MLP neurons of a small language model. Each row is named by its layer, matrix (gate and up: input weights) and neuron, and shows model dimensions 0-127. Each number is 500 + 25 x the weight over its row's rms, rounded and kept within 0 to 999. Numbers have three digits each. A neuron's up and down rows have the sign that makes its largest values positive.
A block is one neuron, or neurons of one layer that tend to fire together. Before each block is what it responds to, as a language model described it from the Wikipedia text at the highest values.

Responds to: Final word-piece completing an adverb split across tokens, mostly -ly (final-ly, particular-ly, alread-y, alway-s), plus standalone adverbs like also and later.
L4.gate72:503455522494523497509498470534461551490503544535487468518439509502506542498458497483521533522498505480502513512501513535533524468531498507515452500522490488524512515518534458504497489515511553511512544522507501524512523481535490496493570519509522459487508534497521494550541460485523514480511483466467430476514570513532516506509499526511530545481460476551500493538529539496496480500475
L4.up72:493493515495506498521449491482492537517476489529479497463508487504499517526467514483501536491456506499539497530498515510508519523511517465525476504532540449472533479508505525471481560493488517504494550525514527525524508527521506461522483507500490454491507470492512546545536518478538482462498484455488479515488481524523453485439510486538505554499473511500518527530489494478484510492490
L4.gate93:488519515485506470529494492487484516525514527488492528548510514507511459471478508487483519515506544538499489519525527439475508477497490484540500498498519533506469447460514498427488493507571523501459510481464508486490519526492486451490557517545497495496535512520487506517515487511524533488505488501514481469540512567500495502545515475478499493509474518472510485547466506536484493472510
L4.up93:523487514487476493445475476496489552502524494497550476450510522502507516516479471511483470480527519524471481493496520454471520489513483515517454558454535510449548482467530549504469521445493484492492491503521490481462470510510467490476506528495530466504520455500474486485491451506518524499523494461498486503506502462502529473479524468490467486460553503460445500522487476547494505475510
L4.gate162:514503478513498506475492522533509519474530510459511458493468480470490503471480501509485606550529489485530542521510525514501507483512515486460478488498528478504506520446510488475527498535489539495479473499474513526495560486507497527497518490481486473491493486504562548535500467481478521465488491502514513527518551492510509485478483506527515487507466476503520456507470535476494510531486
L4.up162:492497511514496500507540487500517522496448532459492528519514501510476529498446483507543490484546510506495531526540510509518501465475517504546507514554531557491515495460491502508536495520480532484474533510502505556542495512530484541492502579537537513471484526500470447495488491497528451494482437555465483502502486544502523477508555521470529494522497469521497515500533502493472477503495
L4.gate319:488534490499473500511481506494554456525502472512527497494491486508533488463464503516495464472534470463491428545522477504460537517497551443510502518477536523501487464544527481475430469501491544510471460527491496497491508515521525511500474507552488476499509493505481467501520479504480511525505499518499507484503510517455519519543496505512485466493532498496546497524512524507473505473495
L4.up319:559512486515427478500514514445506511534484489490519506510517519507508479486517487488517496482451486518507502483505500526482491502487503511481483474506431454476479508482517456532489442479502520496502510540503555472523509456494499458526483474508519507493501500543479518495533473498553478476531497503529493529484475468526449476492548473500496465499545484534477515492521472529484495508483
L4.gate350:491486511493476503541491506480511507506490503449521519462480486510458520491545492523509496469512502502490500488529534531503498538501475504506495508508507509509533495441512471506437470516547511524469518523447502506544486492526495551505540501492520436542500493528493448511513517515489496515521478509534492522529494454515479536510503480483534477521543493559485482537456518491526523503482
L4.up350:514483524525506498484535499509516491508469506494531485497520505498494500527526502555493460501478470565501532467520516479523501504557502530538482516483486514515511520450459484494484520485475522506520484487540521458483552483494495506527533481513506482520478494523505530458478505470476497529521464503518470487486500480495498493496580483525518513486528516526482490455476503516491499499543
L4.gate360:533482514525467536520511492502506484486494452501513467483448464480501527468506471510493543557527509503458525458515480452479459554458510505473454505473476508524492501465492481513504486527527449507485480472505496529502492485516498500508457512512525487485488470502505529521456491526474465478483491482464490513502531499483493523468487517471492496502520473512511490529494552513477534479500
L4.up360:489489492500479485527528477497498481507527515486504565510558482517423521523524515501490519462519471499519484487507482515497475519493521491480474501502494502483472533480477506511447476496487504518501500471499525547502489500527476513540470485513494474525518448485493476486509499493514484530467471516514471498508497465465451516494508547459479566490514519479483501490520508511509499484512
L4.gate440:509504494494468482466502483501561543486455522464510484508538522471502483537514524501433492504492526481529504517531485481506515521504496469492440490545461459491482497497501528563500465492506484540502480477498531473508537507487467516535523481498465477535518459507495539496509503503533495502500457493507545517472470487499508505452542499487463514542519520502516525512507537495477510463501
L4.up440:544475516531508524512501479508511503533542467486490481556494488457501491475502470528474493495528452501501529483499465514495474507512534552506469513531439540522526523497498527548486462470487504534511539462487544472481510479494523533578514534487475493510481520486465502482482472509498512487463501465495518529510510509524524524535538494465479496498460503506485471547510506482467533504503
L4.gate506:518533515499447485469505512486509516481488482487482489488517498510470443462486483488458495457521500512511463516507525496463491512536529491458483508476463520528513493501486459505495522507504510490549508466530487457474501517502508533514473520483499506521535464509509501491507479468476510532557490494489531510549500464523503508485505472500495498515509512494531494446564482487482416477549
L4.up506:516471509456484502487503507523510471509497481514525476467483545527517506469495521457524519478503458463513455451533488525543500484476464516501489504467513552527489462479500533468469483523515518560542521481481496504512485483481528500490492493493476515515527521518482493531486461511494519533501482496492490466527481534485552517480487475513492504457489520498540504468497462503498502486494

Responds to: Short subword pieces inside a longer word, after its opening piece, especially "ab", e.g. est-ab-lished, de-vel-oped, reh-ab-ilitation, Trom-b-one.
L4.gate4:496477529480515528507488514490477532544522528506477485538465542449516456474508516485487488464467504513486492551470501487463515500489499511476513493504537547529496428507539522477491495475511507499537487529501471537504525456532542509482481529530497503472492474494532501533446467510482496547520495493464537521488527462474487482489510519500458522497505497522527480495467462522496514506485
L4.up4:535473511480568509496482530525546558501502472490477455521517507464551467519488515491512529504463478454522510482477511521487483501441505514473502468506513522491504502514484447500490535515501509507478521506508496481452469484487545481489483486477470536453503509496476501523470489535489523505471504487517547523460484514468493490517527528491539542493501467481494496552523498512478499541475
L4.gate121:486501469470536527498478509537485507515445500543508480551521501514485497489540489530476502490518487500507497499492508458514477475519479455475471487488461446500473504509492462448488508550481500482519502514525486470494514489538506510483497475526479461479477542470515497522519470456500479468490496525519495498518499452469507510503491509523539512523473509470507506524482491443464503524499
L4.up121:471458551479487456486521515551473523501487532487459491478506517549529502507532488529516562480534469474520533524505470489461532518473511498527524474529508479523508511448507504571507481512496469477517509503517486467491456525497479529468525500462550512527517479517452520508520493483494501467520559510485495492460471482529521513490454462487470551505519504503509472482492488474505528474498
L4.gate132:516508484476523474528441486502488532522499516484502483527477511517505473500516501494513497535541526483524520486486491497477508484517456489483462506517511504455416524488473482484479488514507567489536520519517485499521490507503539468519508489507513513464450507512473505508506492549526496477473512519506511514460508517493482489487473496490498537490511496536492469522495523552453423499505
L4.up132:510517465484483496493521538490489508515494489514477517507479502507497505480499509484512495528490518503499501538485507512537505486492490477541500495492513501467481472430500436495516504505511517509567471505549495471469490451503508507503499492535549497496519493490508515523458514509492487496502487474544492505526541492482481527496455501490477539467496467512535524460519491460520462532486
L4.gate349:476500453493477506470492498525514529538525439434508479507493528497505469498471491464502510509530518502501474510516530510486544499507462437483482540485471462486480483496505480536490482502506466516517496477485498555473518488483487539504496501455534521460542493509487494537472532474510514514510512518488510504465525487431508516538478486519502503492498484502479541475514511515517501486509
L4.up349:471466513522490493468510513511479492557557453451492493567498500555529509456499480491484518497526476465524520498506497516570496516494505512534518531478488490444486515489492485492485513535479497518556492491467486511469493486491502563511468534475522507526546514546496472481513502473515478487476510484501494521515494494457546532509467480489517506498502488494499475499492538486503491497484
L4.gate427:504497505496447462503533532495512431496494499506496479462482523470490484464503490512544523457519511505468542525460465495504513494501503419525452515524530515532487469489521514501483511468493461513497520491477499492547507489498488487494514524501510537502552523529452537479508504493540486539525479487515504499491482456466461551492475492477453533467525483520475485491527477482505481543483
L4.up427:519497505502493475528496499492475505501503516489520526524462501505510518479476499508515534486489516523536507496496507478526491502465501464503520536542474472526482516486555528497484507506479445482492487517480476483523486503526510493535529490454482491505521479520486540474519530488522492495517467502469519497516516535468505541495424497436540482503442479521529515463486524479481483536500
L4.gate488:477507452398513527486512540509539476507485511516489535496484510538502512483546486459475484522484489515485531515475507533486514552501476502500495485515492517552477499498472497548469501523507453487515509475540533485480520518521528468490494511536514480519513549506463488527494498508519515455498495468488483512480496500503521537490492486475517503542529516520550511525506531517545524487461
L4.up488:482507448462490527518525518527521477504564516515514495501489514498511495549474509450484533477464490525510538483484522499508514502497476513516510477474519501546505469520459472516467492489484444486545494482518523480548493506498449501469496537526483466473517518480507476514498529507464525496494448497481459542519488503481533518497488504497511530453527495515534495512510539431507495507477
L4.gate499:520510507522493505500538495495481485448527534486541493470503511521520498497510511516491469513492459524495522492507498533487491516489468469494445506492486534497499515475497482477495468473514537485519514470512441510508481482472497492485506490449496471527515517517463465508478496485491510526445496493463532523518508493506505492453505503499494531497478461519510488513482524532492442535528
L4.up499:481448491491516525476491523457478514479488458510518499509483514520495503500520428489507504508498467485518515549454455503525498518507490439510471460496541482478556483493470505482536491526483497471501472468508542486492518493487532509478518482537497450504559480463509512480472443517550466534466487501508480529502482514486473508515469510512535525505497493494525482508513469433539482524520
L4.gate504:491506473465536526500482488494485486546538433477465514506524476501513504457484537473524492484487504521487553496505549527540521543502488502432500476500485498506515477459529513530508521520504497516534505508536499485522507541502513505501526515486491489520509521494512486502486507557510483482470532453470468492489511516528470487517476502523527526507513533519520496493548536474486544520502
L4.up504:524478484509508519542500491504531515485517500490439549524495516509497520505502526461511541458501519504480485487502515542502549526511485474535494498503499513440483503494469479498464539497501495503478520483502474462474508483515476497476507471481530515530490495510484535524522487480534483514490473507493470516472456469490521551532517518523465510488499532506559511520513508502495500473484

Responds to: Short middle fragments of long words split into pieces, especially after prefixes like dist-, con-, de-, as in dist-rib-ute, d-est-ination, con-st-ruction.
L5.gate78:549494503486510496531499480465491532486498504436482506489500539486512441519485495500476499477476468528486502501493531481482535522484495580515508502494519464499548480501558505545481490538539486504527496527528505522509541496468493517489484494480533513460534516502510505559508505512529473504461523530539551512523482499453509504478487535474533438502512509522501527521481484507504506483500
L5.up78:560493529518513491522507463513505485545459504470484489517488507468527488506492459520487534507507464496504455494466487513506507520499475503515479489479487495484477484487475501503507492522537472493476511492528444476523567471527536544538506458494534504477518535505485506501480513486479467490524477443496531522433503536539529486514489540477468539479494531531471497485483482502540503490473

Responds to: Final word pieces completing numbers, ordinals, superlatives and adjectives before a noun, e.g. hund-red, old-est, f-our, fif-th, heav-y.
L5.gate314:545505505510537497531514485581491490516468525529469502509517495550494507495452481509504477492518495535509494500497504515499517531501516465516450511471504493462514495481528454498480535499516529548486516542546489484489522509531465461533519504508487447476480510477498513533501486485548502511493505455458469519542547499496514463509449536525481561478541503483544523510532493493475495477521
L5.up314:521482518534547567550470507573499506480506508480477511507483450495463536531509493495517485505499480500517511551491527478508496507535519493501496482467554461536509492459540501550497521467462530503446526513518525517511515496505531462531488489446468478483494482511455457464512495502503511506481486492519479499517519525513510492495506531539495514506502490505481502507523483501479507468464

Responds to: Tokens right before a main verb: infinitive "to" after verbs like decided not, forced, ordered; modals would, can, should; plus "he/his", "-ly" adverbs.
L13.gate28:512490509533503515510516455469511516500480484472492515541478472477472494498470483458511560493470519517486479497495472522481549472470459500471481521536525450499528426476499494474539527513477512444511507460486531567493520553487519488530518498494551475499510480469484528526491500458464499477483489533511470499483502497487489505500539454492519501506532469506488487495488512542502508535516
L13.up28:524520546484476521523491543465470500508487510505516488522501487465526502494496448516500546465494536523534475512504491522531527526489519496507463533506531470469456503460490506462467456508499474501520502493487550524435480497483463536515512521520500545506546503449499492459542498478483516459482505529523491542517521469527491471528488458442480494495491496505483496506494496547515466503512
L13.gate95:521537519532516450542521460498505531518508480534473469553473494432479472491554471508506472510474524487470464483468498514493437447458511517454498513505476488484530513510539494522529494497515515499479452545493485504507519499502508462527516502526507535461503450502516511454502471475506499510496484473465471499487522519448537508508472512511483521505468455483481530509474538510559480540467
L13.up95:549515473513524520498534505510512503510526525498522527502504516495491487492492460492516534518509538476533523475465515487495520441504522477474512522493446479541501485486533481470529516495516478503490459489484556501483479501477488505513521480509506482498481537514485477516496505511549491504540525473517481514511472517523511553513506508477520501507528507534445482518461470483536481532505
L13.gate97:499481509479485543514496478481498551522488481487492498507503501475497465501532519515507496505496508521490500516526503531474480503502492540471490499563504525487526523552524542512493447495480481488497469513490489488417464528426516525462486501484496521531547485513498537471502488516462452495532450470518488512533496488478478447462522450465500484485501502514489496500472506489531480502515
L13.up97:531521518500505458481508500511478498476457494488512482503536481504560487478507544503544519495504492480519502510501488499483502520538539454504496511512460510499491504518479521498495458513497520547523499491498527448478501531472479470471478547470513492482520466527502514519491458517511467545478476514507502508503511486530489536524463489505488530470476493470508520533446500480485503521485
L13.gate111:450508531492501531510495501465527533467516465469457504489490496473502463506529497522535490505524477487495481443414499495507459486525470472492495508539469476499497529490526415523493466477556488524431521489474509502492462536499444483482510496463477535546474481434512452471461472541461453517484493521453533487517525501472503476459509489495479511470500493493491454522527517488519490491518
L13.up111:455515470500503487452490513486469496493460470431518500503514494495519500491453524508492534466503562499492459495475485518469507480497494475515537574467468510441488528486554465498512507525495507503493448490479521516545473516467499451507484471525459464476531505511514511498515528484519515507507506457548484502533496467474506515526486485518490508544494564497464498479492500490476497513506
L13.gate166:479532517486512520478495506500542539494520461481516498511472537511487479479497489494511498505454501499479531473544461525521474485473485473508489472516559518485528484480481486481500477518526482518487505525499517476472510521505467495516468541474493447511517517457530520483509445515487477510472475474517535507514547527508512450504487495540469537423524500463498472517485506432471485467466
L13.up166:486540472471545465510507519507473511494472463525551501487457492496511513493486501487465480489525519549517522481517525480485515525453482458516551466501509490497531519481484492475504496473495484507474500515509571539473506519493502513521485485528546508489558504464511474490501518516460474499486493486439482493521492472477476519521531483512500502447496491529515506486478537509480499492528
L13.gate178:581528536495485485535489532516508496494532505484484492536479492454478501491511485509476469483488494503485468562498502461524484465515529500497476457529475474535528481508527487516484514479475482529476513539438502540493543498461499502445453541528507487533546499470478493516528482523506471506508500485501471511515493506441514512509567504527522521509476472520507503536504530502519469517508
L13.up178:501467516481516572487465478483482513517477479493524464460508521511548503501501502446501488472474468493528495498504514490544465484514481482521477463506503476529481530495495516509505468524505522489519461516460516489461473494498462484545547500510476525492508514501460531493500537461498483511475484457541494528474498467489515501521448521481517524512474475529510531502494500510476500568568
L13.gate279:485467523478532496520502497523467480487537473502499495484520448546508471497511485504498495478515511514497586509494477526494475518503475509481475523536530473451542535508525525481471548497531475456508502451517513520471480529501506525541531452506499517513489508488466512439525455576487519476535473509492496503501512541495484524504489504482497501545485434513488495536496542490492518503530
L13.up279:504473493466486436461445473489493501500518511543510475488511432470537475492515446454533513492497509508502528499518522466498517548487539480505455511499520517471509504495484527459459514563474509472482533476508512535536505519492525510523531520529505546527485468512492481468504444532521487499514492482468504497522525528502515496511496562487486494514493478497480473529525516502518493489467
L13.gate378:494492547509521475479516489493484533482492534441489473499491488520492448512452519491484505474490479472496480537459438497447451507452532459482506462487522512503488476454467484521475502485500503538520464493471484474517494529492469533511528495511507540502493535498516493491530494522499521487494501512542508514485516503479504512476573477540486542501505507501490471507510512511483533514527
L13.up378:531511477450511505522513485479546469503474495552530534540534507447518541545524530462489485517458521491490457515469504519521518516508563481469520543527464507490507503532498437514485488482489477496505485495459480482468516540489475495519514479500536490498478492490532484506509481470496452495516461465506481511510494487479518462492484505519487519487467482470543509503519510506475534500460

Responds to: Final pieces of quantity expressions: split spelled-out numbers like th-ree, n-ine, sev-en, f-our, the words one or three, and digit groups after a thousands comma (1,30).
L4.gate90:513463528518485517530478519547551485519483517491450520480508447554541522525462486463477500524515468508528483494527518523477494531479526521542463507487481474533512483512491487525497561488475493506522499514525483464515515472480477437491510493477500504513544548485506496566518451512467499486495522469549468524526478498518473504483487480535494524503518526500510487468491520527513465517518
L4.up90:501476524521527552488483497540483479485495545513473515485512529563496518503499489526447496505449478463518494542515499509515507515515480462511482507503514490549524475493482485507493495503496499481458527513516486508488522488504487453515497507464477523508512543493456508534517510519479506485505532493511487485558484475504473561506476481521526517528472477493538486494474488468542477491503
L4.gate169:530568533511514502526513470520492534474511500469476489456465475546484488431427530460469510504471476495553481477500478495519499508515477479536493503479471507502520474512496504465500499470505523526483499535503512487493471487515483481530570526486497446544500504502477497514493522518484508496510493497481495498434504446496515502438517488481487492491490475548496523509498528475493527495511
L4.up169:535482524501555529501475523460515498500500489511548475496551553495531488521483484519492510528478474544481493508488528489531513500509504480493485490476483504468534491498523489513513473506508487494486488500524513531501502479459445472500493477481517458511507474526474546474486499495498501480490476499483467499486493474501534504511443487515525523500507473517449522529519503487471484483492
L4.gate171:502473499480476511492506485491535507490486486471502468496511526495494473517501463495539508474519473487515496509455424535479541492526479467500484471539469553536482509473566487522510483493502505543501471467471492565507485471471499485498517474551487500484532501512476517498482478446474474553479448492516480515502462468524561514439478485528516513500501510520485484458488479531496465499490
L4.up171:526485465505507517516509484513498485551537495487508506519471533515514498467469460457461538462549439492521490489504485524467501515466519466496520501458536495498450502525420489486538486499528517537500504505489479452527465544515498532500502492481525484492458448459517504553530526469515472505474538502509492498546480496506506545501486489476473512506541532513541464506507513488511485507506
L4.gate209:523474489489507505469541505514541522507499488502503541501492467536484539491516528494482511497471510488490481566464482495481494536490555491533504524495511447507484510497521471526484526459504490476468500523467498508497491489490491487513482513471484525521496487513522518521530507498522502495441528492498507540520502480539536527470460468492511481512542511522465466511486513485498494495471
L4.up209:519516483517489534511523539552528485476533508513493513465452486508521503545522513454492548475529521498553516496527508564506483462505436484504493521457514536458485507532492498462503523479523505527522470506564500504491492464491493518532501490460502513519507459494441479506501515536513494516504517480507516464481472461477497519488509470431524493498502504502509501462523532530488442462516
L4.gate318:510481489471486508495496477538462468492499521489497514514498529568469500482481492434471468489501467485493474476506520511492510515472456517536563487456535486505541464506480490520508534459509454503499468513493503550466504516465509489499532492496485511573498502510544511489492512498518510506511471486497481485498455483501493528514472490513495520484538491511518508475492502487533508509591
L4.up318:511540498495489500511495536511489547508512512492462535468562492506518480497501495479508470511519520487537485482471520514456492501472470536476504538486520545504474527509494473540496496463498484513496508446557505472502476496470501549510467476519465487497493513479506511497495480488515541455478492480481501523515484461482509491536499561511502510456531555520515499480480503488491512506509
L4.gate402:478512493487503480477461454530494501519466531487490518508511491521499503495521488512465481519471488512508494470479535466496552538513515486499446507491523516482537503505486472487455512513549488537491506500553488549461490488482471493496479507491489466505536540468545506533502454536469470480510554509516477480500492494502488518526522485520462523506508475527522536471480512495501485497520
L4.up402:517452498531494502503537540484555448493511527457504571530522496499484531488461489488510558504533491496542504484519499505454505526498520510517499478486516472519492486487496474520529504539471488555444528459506480509490507499529521429496505539496517496536512497505496536472510506520472511521506509513533506515491511525465499488443504495535525526514479456537476480500490503500497472499554
L4.gate419:489493477509531518523485531580500515474499505462482517506496485515516500489464537532504499488463492492512482537490505532497544519514472448505472495519495464536468516522496518507498538485479550530478509520512522521480470525506500486509541485449467471513501540522470540544507491520446517492493530485453526518518468464533495506506497495500491497504502467522479461495477479504515462478539
L4.up419:480467507507494530502496510549522494478515504494509514487551491482493511516508516489495478476460520515474499486524518511464544528469512462533468491479482455488475535504497522503516505490520503484514490484511456463533479525456547453486493537467462531474522478496493486487500485506502521504487506454544500513467488513501543511463488490480500493481514487508515464466452512486550487481524
L4.gate479:503514512461466513494509482483472466506504492504496517484480515492463511522476440508452484562496468487471449467479482519475458522495482443528496541509522480506482540497473523518468492500544502526523480522486495494466529490488476491510473505523484471530561499509474543493485520506522528466528531497513521505479490496465485500457473466486485487460509460513472517517503477459535542481495
L4.up479:499486484533441511479501479536541525479479516518468479464517507516485498518501474489543479553494487499488484484486514498494507485475488475519475502501526493533478506537490545509462500452509487490460494482503463512503495463507518489505498473514475471512516516526487533504474524483505496491499495480497507537525519464505529498501495465543533512509479491494497538485558465496506500467471

Responds to: Final word pieces completing adverbs split across tokens, mostly time words like st-ill, n-ow, alway-s, alread-y, gradual-ly; also whole not, also.
L5.gate305:523484511502509525492474517492554502494506490506491556488468508527487474522490508437499497497514518501498451490582472519536479488470540511465506496517536467538537509496477491493443517489485520472501488490457481534485521463518518519532499493529565475479497472518511523514492461458476483510496519538493520506509471523456466520467532510490458487479536492491491480495504472518511508499501
L5.up305:508483495462464523503495511511519511515487521466480512494518513486505552468470511499517501487532518453521464492508493502498550453502496514501502537517489505478531449485511460481409475483442484452471504456456518467491474520478526521458499544529475541506515533486489594488493497519493497521478508466498501500550529457511476501512489510489505519502511459499465483560519538488438499486496